config = dict(
    n_layer=19,
    n_kv_head=8,
    head_dim=64,
    vocab_size=29432,
    norm='rmsnorm',
    norm_place='pre',
    attn_scale=0.125,
    init='normal',
    beta2=0.98,
    warmup_steps=415,
    decay_fraction=1.0,
    final_lr_fraction=0.05,
    seq_len=1024,
    doc_mask=True,
)
MLP neurons of a small language model. Each row is named by its layer, matrix (gate and up: input weights) and neuron, and shows model dimensions 357-452. Each number is 128 + 32 x the weight over its row's rms, rounded and kept within 0 to 255. Numbers have three digits each. A neuron's up and down rows have the sign that makes its largest values positive.
Before each neuron's rows is what it responds to, as a language model described it from the Wikipedia text at the highest values.

Prepositions, mostly "to", right after verbs of moving or relocating, as in emigrated to, moved to, departed from, returned to.
L13.gate1250:204158137098130118098168112146077097117118118170143105075143103137090125117151107120203093157116163139148140101176117144136124124161126157161123146178075078111161058142133172121129075075158125147093114126095195126187081074135112082100187164116165152177106149073098143144171108124117136109
L13.up1250:146128123154150149121111143171080161122129172188137134116084125168110196112105088101190111170129167152157157123101145152095118149083120179162129184148149108108114036102169156198111104104105164090134117142123134140104195148145153162150090125139138106102102068156118087132113105130080139128

Opening or middle pieces of words split into several tokens, such as sle(eve), trom(bonist), mot(ivation), Tö(kö)li, plus whole words like number.
L6.gate756:149088111095155170133119106067064142083132102043114108152178127171187147122105099146076122136105127117129060171095154214124126161143105138189111106136138115139097134115098102106129102144095139110109001104118109113162162085176156071160123084136133120109130167110142095121164176146113128090
L6.up756:057125122070132220144132140115118160134172097158153166196126186184133113174135076179065116106132125098116102160068111154113134102152158179123080105126103114146132077093145098111118118136109098093156125063083203131165098127076169179081113133128138176132131124090177046159116133116116160154

Tokens that continue a strongly expected word or set phrase: first pieces like trib, div, academ, and phrase completions such as national anthem, Kentish Town.
L4.gate384:118123134103139177091090112091048098202158134139124173158103148133140168149148094217133187156053191065184142100067101120132164081165144137114169147136134138152167115130107143144083149095108124151116135100128147106130123106096154134109109074155162101122089106130126152164124109172072148099
L4.up384:105122170115103128158132128121110152102118139173164145127114117125092078124126111131171159174068156087146172161106121109142168122137128149123083158166193104097120149144135177121049102141169105122115110101121133133090163120134081059061105128176187171146121108105172093144129133090073193105

Verbs and role nouns for a person writing, authoring, reading or signing a text (wrote, authored, co-write, editor); more weakly, leading date digits and "of" after member or survivor.
L13.gate720:078122101107103124139157155072096134205101091098149117119107165119117145083118166172105133121133084149107172141087095132153117105125133156140143183126148140146146071134138114086200101087157126132122181070163153121120146120097178174180137077104168093127156097132156093147052150108079182119
L13.up720:151131201106161137108138132106163119156099088125153119141102093129164087091131132186128149160092155163130173108211052128108140126133123105122122105119119093118101109068114191156159121118157106145110162069142119138097087096129148152117174142081139152122093091127069104096166120107136078148

Mostly non-initial pieces of longer words (Soc-ied-ad, commod-ities, dign-ity, inf-amous), plus scattered words like than, estimated, charity.
L4.gate1050:121099068115150118099096095172104144112129119135160174149107128121145114136128148132179151155107144180161148143184125161175148097191116096128111226123112144153154149115153160088108106116153165116133091170139186142187141100122084107120167064165143095124162132111090100166123111122139128091
L4.up1050:133152070137166134119105132093135098154095152151123094162173119110150158152142113150139088124050129158200163122181090160147147117096086146151098176206093075110134087099162117138082122063113175128126088152120125145095143098135091104121154122090123115145103099123093109161098126117097157142

Head nouns of institution names, mostly educational (University, College, school, NCAA), plus some other organization words (Memorial Stadium, Trust, BBC) and scattered name word-pieces.
L4.gate263:134119131166123068116146153121138162122186171127146129075174173163128067088135133145143171076134192028106077080079139134141128175127164086111165113126117047141136118119122151152124159117130089102078154153140106148132145138149146070119150112117134142119190135165118175175122121130131093146
L4.up263:140162113139128169156153145224153159155147132097143173146077087122128139124139191132055121140156200114152079127094126187140114175109157086124117117104089134093152104124088098108110127156124080201089221145117127116151141140146100074111143137155131128156124163112196136126097121089119123150

Nouns, numbers and word pieces that complete a familiar compound, name or word, e.g., Chicago Tribune, Sistine Madonna, World War, visc-osity.
L4.gate533:129085185140149136154122114099176126126112082100148177165164124061123074130162149107132146123115124089124116124146115094125127084150097102079167119133104068151183101134110112114149138088098153145186105147105135133086151201082150135124123140105159204120104068121157149142096158157063209139
L4.up533:140093133180177150144144120126163151133135155149123130161085118108144152135117139093090111172126134100145100109140153112150141073164127091136154160102116125104122120101118140112157145099107064109173123157052144085133151104126099124126122130142127114123071142127166173156091162153170101111

Words that point back or introduce examples, mostly such and known right before as, plus which, this, same, similar, other; sometimes mid-phrase foreign pieces (tour de force).
L13.gate459:109129124129100126143107179096048158124096223171130118103107170139118127194110187120132099073149132131121158156132122110099067134171092130127133127209122102150129098139155171106083132052100110124080168155101175117068112111143128098144152138128081155123111176121125128122155139186139139113
L13.up459:046174141141127112109098132106200174168131178139087168125114104113087119106108122118123092132152128117078120135135118110101099135131155102090150112118123157121099126095201131142071080124161115148155153105095139102019122104127117123121160121114092141149123125093161117126197118167108130178

The word house after a possessive or modifier (Vidya's house, auction house, upper house), plus other noun or name endings completing compounds (Police Commissioner, Dixie, soundscape).
L4.gate594:125119115086075089109098113110166151106117152123154143154198123088155111212069121116141135097126131133089125126134080187144221138169168162117118184089091140126136140098127127141136128066150144142147111151125168098177152146199138107148119179129156150167073161091108077059150177105118112068
L4.up594:112115106126062111133138137117067172151102153081166117134074144105196151149060079096095157147099126125154164139091119157171092153170103189136189118108111161128134056057127158180123115110097139163166098088125155090112082179128122167151138104139137170134085129125114129134088123118177116113

Word-internal pieces ending in i or o, often in foreign names (Lahri, Pezzutti, Kochi, Sunni), plus prefix or ordinal words like first, third, non-, semi-.
L6.gate1442:123056098121110114131152176107106141080147139139083098108129119151090117121089126195077139148085128164099080127161147101140097121140132148182143079166113087167149105167144133087147144110112171130138168171103196129128114104109126117083086134110112156184080095108123114117107153108125119064
L6.up1442:153098101098095093081134135118090143095128166148142070150094150161115072114109093174051126144085170148142136090108173106082111055092120150138103105125153153112131109188168107106109106191129136085140116132102168144083152120121147094142146094159144099149083148094138038109118128145164117170

Nouns naming a part, side or region of a place or thing, often after a direction word or the, such as side, part, middle, top, sides.
L13.gate763:141127158128126091145135130091082108066155178212144130154114136122137124123115149111173141146183142070152112107099120189082105201116117148151074127118220128160068074086153136109097133093143173139116095071122113120171160146154122144182135141125110147130076108097166156108098091092115067116
L13.up763:129139133159111104138045114136134166100071127131131133132145097131090136130106114099162126092107089119111127196139070138099125124150105113134119155135159190132121119199075145089085153118146073178110177150141053132135166128162072135141158163153170139173152165168146108129145112129120134151

Past-tense or participle verbs right after was, have or a subject, often followed by by, out or up, e.g. approved, written, set.
L4.gate721:109128164135125098169062118195165146144164127110100137111123103129104096159133156120154177107158124162133060115181130103145143142094161125106157121102130087120159178122178119096190151097194096094149123137133179138145101100143159146115129134131137157095141118121128110119113144120200142117
L4.up721:065087123158148054138121098120110112122099070180158172109186101093143114148141146172210085085200135152117151073082129087127167104113162140043150097137080108131155141166144131131121134159129127100140067135141127125095161124109137076117081075116163131146099085161081115085145185119165131154

Tokens in structured Wikipedia markup: table cell contents after a pipe (GF, Rider), closing equals signs on titles, and "See also" headings; weaker on scattered prose words and mid-word pieces.
L4.gate544:095130123169132116125118148141135111138109136100129124077143162112134135152155091160121153096189117173127123170143090095009071113085124091128134117122147073130133083092169167133116185133140158091164204099112179139145116141158153154123106082123142183157138109079119057105104150076104135143
L4.up544:138122170127125083170061135078106099109125131179171076159181148207070082127148093108165188160160134071142055158131146116152178154098187170104178099118144133127131140148120090078114113150086150122074156169128153076094174088163162162143160094126120135166155137151094148174134099124123077135

Mainly the first noun of a multiword institutional name or field label, followed by of or for, such as House (of Representatives), Conservation (status), Agency (for Healthcare); sometimes ordinary nouns like populations or mines.
L6.gate1561:143085114114150165164136150139065132081104182136128110146141103124131065156079110116106165144129123127127220178086186173144112174146166169170171144090161111100169127147082125106097129065125118097135114112106120136136145153117176201129126117125139124108138134154134115131146145174135155161
L6.up1561:156142099192102149134163169194121154164152092124199031152129105140161119150149156215112140111118122126096203084098135150092126118141153117074165100144148145140092134160107084099203079171059130133125118109115130120125193144148100121141071136127124087184123124148107157166136162142190169095

Verbs and prepositions that introduce an upcoming proper name or title, mostly "named" (was named, also named), plus "under", "called", "designated", "elected" and "received".
L13.gate1473:187154168150132065117102109099170060105189126139146104088086205133105116105095165096119172136152123167138106131164125132172106087136142163146073103133113136126102143089130130097172110132143102156123113147098201181101160148105212162087110092143177084190132180145150151161178170112165161091
L13.up1473:148133143133126147186105096154184128106155165148155173091152129162126151104141167130159119139161136168097158207108133093207150090098122141120094069132231108093140086037155089116112136068144129116120099146188139168180097119107161150129130085137147099149086108130135119100092136137165161105

Nouns naming tallies, records or results in sports and demographic text, such as "Career statistics" headings, "five games", "world record", "population density".
L6.gate141:138074168183131110139099106132134114159122131083121135133163104148129124131129115214109146126147113170128125071123095147196092147112092142102152113094132100143156152196123135174174097105123166102130126129184106148080123051105142108124128134142183116167107101093120145090162160064131071140
L6.up141:127120129043111122181180095105140142091137110138107091158125095127091141154129148126131077130129107142113070079095155110118111147158195159143091102110124147112044098131101078098113166116146167086152093093104144131152096082156144160136132138208143130204156073076132146064130117134127136156

Head nouns ending institution names, such as University in Princeton University, plus Association, Society, College, and Hall; also quantifiers like two, both, some, all.
L6.gate1211:138207133080126156118137150138082127155085114122083131132147127163153104073110168107112143114131151130110064165107207137134165125113138122141161101121099070141174127137099145145141107127099136162107101145159109126134171122116155149135144130156061097127152140090138139105143128107138119088
L6.up1211:171112179127129108151138138111146141169123154128150084070093118129124133092153147124101110132154139095187126163084199089098153139132165063163079067133106115109137083148078173107130096095136177178135175143116121125081228148093122150075141149166118111149158159143108123105111084133117144134

Last subword pieces that complete a proper name or rare word, such as Shal-ini, Rug-ii, Bass-ett and Wein-berger, plus whole-word names like States (in United States) and Tennessee.
L4.gate342:077154106162114156166142080107106181098103116082128131132171086081085130207126095123068086134081125150176137132130157143126131101118169140229111121130145150103112123074078172160125077164124137138147095123106213124142107165108154103127110122165079114129171168139168115119160184157140157165
L4.up342:142175050116132143161130164113089196155056093103169120122167104115130060106134114175127141154064149127100209144107150156153094076096155145154064145123101120091135105103132183089120132170160163147151109134113192091157128166103157143094115094147157109157108119084183144055126126104167125169

Nouns and participles about taking part or being involved, usually before in or of, as in took part, participated, involved, included, featured.
L6.gate898:198159152163186130071156194120139133119142151118155113114147118106188127076131096145103194100170129153133111136186145110161127124135132080156133096163168106117135177087155117137162138134094155144104155163108090132108133089167123111100128120129106078127100149114121183138186157164147102082
L6.up898:138107119168152119115096120164159144114100140135112092118122139132164136194132125134147158129133153128159092187195148135161137100154116117111161111143083125131147187161156097171211073166115092146104087150139139154076109135134167141108186142100113107116096081118140174123148116082094118113

Function words that continue a verb phrase in biographical or historical prose, strongest for "no longer", "having been", "subsequently", and role-marking "as"; weaker on "not", "be" and word fragments in tables or titles.
L4.gate1468:181111143086116104153119164130131140129076108116123140119110098115153104087126087177049116160098104091156161121202138145104149078167116120159058121154122157124128128212105083103129114126124124122102112164150175135123111176112115123127129116159095147148106183105203111146112167077184136166
L4.up1468:150135141157118112140136182210147101051192115091108146151138204147100177094135080162122105123156146116124159068090144181170113087105110137144170110137136111156125083163173111117166144125102164164136095095091126130110127142144123109112163220168172169094122124189165113097167112067119109133

Capitalized words opening or inside titles and names in lists, tables and infobox-style fields, most often Madonna, e.g. Madonna's Drowned Worlds, Portrait, Night Ranger.
L6.gate944:115159083103168149090136127161121115177137126150144187126152119167138056088159192128087120146104112114078062095144122108098084121144124142129144087134162127111100136118134120076138080144132108124129107155085131140152120180122153140115075150134091114192136192088182089155081126168105168165
L6.up944:148083065148110094130124133128110094130130145084209180104137153092109137133098191162114194160143089113080077134136112131124130089105052149142089104071160086146131138031196135108147156116152130081116092135127130135112088175084154138152097113111173127155145138151152125108117079185108140093

Sequence adverbs and connectives right after "and", a comma or a subject that start a second coordinated clause, such as again, then, also, only, often, and the word "and" itself.
L13.gate607:130077143112124117132163168090213130163149132185097159143140139132144124130087178137132082124131094103104076106133130102106136132111135159129116123131127104096154161051153138186117120118176105068131130124133142142150119144137147126136148218126098154120140161102139157140167121088124105183
L13.up607:180085097167121095161151143149164116100122093138087159067150216136081133116101144111128124154132136087134135155130110135137137141141132113149095134089167139084127142142161121113131164157013150138098066150086065101083115166087115116148147149131077156168090122114158078114140140158146135133

Nouns that open an "X of" relation, such as part of, member of, result of, plus "Released:" at the start of discography table cells.
L4.gate1248:187076166085115112158124145118052153117038122114103111107070063170163100150118120143110174125157145091083115125095128126125136116141141085121122058111132207168146142082129174124137166086072155148132093137107117117135148091066130116175174140127165150134120169107117164118177133099145132152
L4.up1248:156120136086142110138145165110161139119146169195122100126080163160139100149162069142094168154144098122093134131114120164095140118103117105151126082110154127135109171089182062141090101150165125164088156131040159124153140065118124135146188115113120167140150122137083122182141167131139149187

Verbs and prepositions that introduce an organization or period in biographies and histories, strongest on joined/joining (also during, into, following, founded, established).
L6.gate602:138157129148168073126124138117194140145148139160061116133142125147069101137152143123120113101164110093125136072135145086104131102118105076145131135142124112144190166074148123098111115096175124117088120127144100143123143101098120099158211114134150137123125132056088123147198094067154089121
L6.up602:106181125157138044156179107106176142089142171147137118118185164117109104162124108113199115137166132097120141093143131212143115075123068116164142162112123105166138137102168183127110023081106046144158110054132140121144132121113166137158175123032117167173149189069155124162141135091124143142

Mostly "such" in "X such as Y" introducing examples after a noun, plus words linking to a following phrase: of, long, non-, too, in.
L13.gate789:141125122137126099130148122148128093099161192124068123164125200135126089072035110108161125063129126082135096157111153140149068108122145158222146170153091096123163176150148110086102117141134121094090118130079180130153127139136186118184155145123154144085072153133113120121179167124199193129
L13.up789:145090097109113081121115187102142107128151156093105150136135198136098218145160138116125146095100094108113191111134185181116131114170112183128105155085135160135135107117157082155104147136115071145145088194087137165161110141099111105076144150148128107105083134134133144045089145107175109139

Nouns in Wikipedia biographies naming a person's institution, role or life stage, such as University after a name, mayor, attorney, age, college.
L13.gate391:148103141120168140105127104110118179157101128175131101195087100166121121104148139133159142125106125092096156076134130135142131086130166083126135097165171077100165114136120133105147188127157170131096158130181139106147156088127146136153122095129134168093146072086145121186180085103118122173
L13.up391:157139135075089110178184100158098122125111144175133144147144134098074119120080043149137145128110167139095089100159156160131125116137175095174127124167114063078088156159131096067133143112071159086119122205109128175117071154132120123069171123106185100132138087141122137109086125049113137141

Nouns ending a definite noun phrase or institution name, e.g. "the band", "Hall of Fame", "City Council", and predictable "to"/"was"/"is" after "moved" or "population".
L13.gate946:156099135087094146107123093109081148132087098143094187077051155122166097129145171108115126130177149121120219186142152127100151120115138153115156146189119104127138114113122060098113126094122135162103115105155143129147117130178121140120128165162096072131100109141101155038144125102177068145
L13.up946:134131153147106149167061091080106192082101089167105163145157121096150098035071157114161110161160118096116121138112157074204157120175073103187145114123154085117158088153093102141108128158143209126125046152104119120103125135123119145188081119144103121138092124142132121113133154124150105091

Past-tense or past-participle verbs of making, building or producing, often after was, were, or and, such as made, built, released, produced, recorded.
L6.gate1467:136071121167123122144119151171189107143155141139109136106169188140083118090085161147140184144149124115109161162143138122133121101156123092113133111152133127141107165081172056145134134105192081106099148117103167146117115185181166124153177062090119157072136103147116159158153176144144129076
L6.up1467:126112148129101056085072128105140111150096120172120149072124123122125017106108142134097139130167129150128093169134096097145153144157151086123118109118117169023129156173100162107130148150096106123194129136109150113134157097095100042125060124080114112163153170119120131166133176167178119144

Common nouns, often just after the, a or an, that start a compound or noun phrase, such as side (sidekick, side view), record (Recorders, 34–6 record), area, table.
L4.gate225:065115123096133087163108178134080099129059062182106071144138112134137137124144094093142082135125132128105143168127105096100133144125144148175189131144150060158126130140184114079096087101106085136139065138156079130140168133090163135091129087127181066190158185087133074142145128098149137123
L4.up225:055147145125145162139167102129086147145148095054117130153087099122157128137115102123106146139160105151107072122176095147099131119179173158167085141136113105127124143149101184168109122166116076124139087111130147150163184153099158152194093113115157066158125126107241132101119130114139161141

Function words that come right before a number or amount, mostly "over" and "than" in "has over 130" or "more than 200", also "has to" and "very little".
L13.gate1442:170082065108040081148096147195163156124125150131121110144084149159109171111041119100157091090111144153134070183123157153084085084123133123134157102186127169122199106107147122141122146142131132153147110088109142157140130104159098134139139112124175128078124088082188146095174196084120116104
L13.up1442:092120115131090115161085135115118082106124115133179110155086141145130121174139178096163118138163128171095181168096137110105169125064136163119122152134134151117091138108082069142197133130152150184148055153103115110167116149159155187133187131124083151074116116104138128094167135156162134098

Adverbs that add or sequence events in biographies, such as then, also, subsequently, later, again, often right after a subject or comma; also word-initial K/Vice fragments.
L4.gate1454:100147121105142143173098124144129142117091063104150122151090114230100130126131132096128114140123062115105117170152085148126119150130108212093153119134119149157122102094106112122117137139096195132144174202199152140145121179134130128221127185169142120091045124171116117075159111111171125096
L4.up1454:171153119095163082114144164216149156073190120108093106162193081163113147122110126140114066126162096090081097133159114137090107149192143089202135083125144164146203068133149111120151169122127174129160116142160120121067019153116146141151193112161140120125113128136097136120122126145206165150

Subject pronouns (he, He, She) opening a new clause about a person, plus sequencing adverbs such as also, later, then, before, until.
L6.gate638:131118101150164132113144171135138157097159093164107191178179135175125120147043132132165138133087070108140085149157194116157124136129112132178126134118165141141111130096078170051105173053051144102118153137075149151188076144173170095123153140129080149073092211127131127196094087158126175175
L6.up638:140087163094065118216176091137166123105143132095112116146187074082140120127098163100097155116067084108172194124130067149128137170104119163146110146153089175123070103117037142118118137154137171141125131115141116124117112184178144140129161144127120142162113149128195096172122144075115117123

The word "as" introducing a role, name or status, like served as mayor, known as, employed as; sometimes conjunction As or established.
L6.gate284:078193097175095159140123184106099114113122087103116120114134118123091135122137134149136123148110051107177089108112141160124149145125145125185144169127097103160146131123148223125105057126105089140112121134206138081083145153096174048165140154138157141155178081111158158161135152056143133088
L6.up284:162155085170117104116131135143127119120110122130080112098148161100137142121146140122114142117089140130087128098148141126137154145127141147139120160104095146140128140032157106169118122154128086153134103198145036150102105175146176082121190151182126210112081096148102188174125129147097095121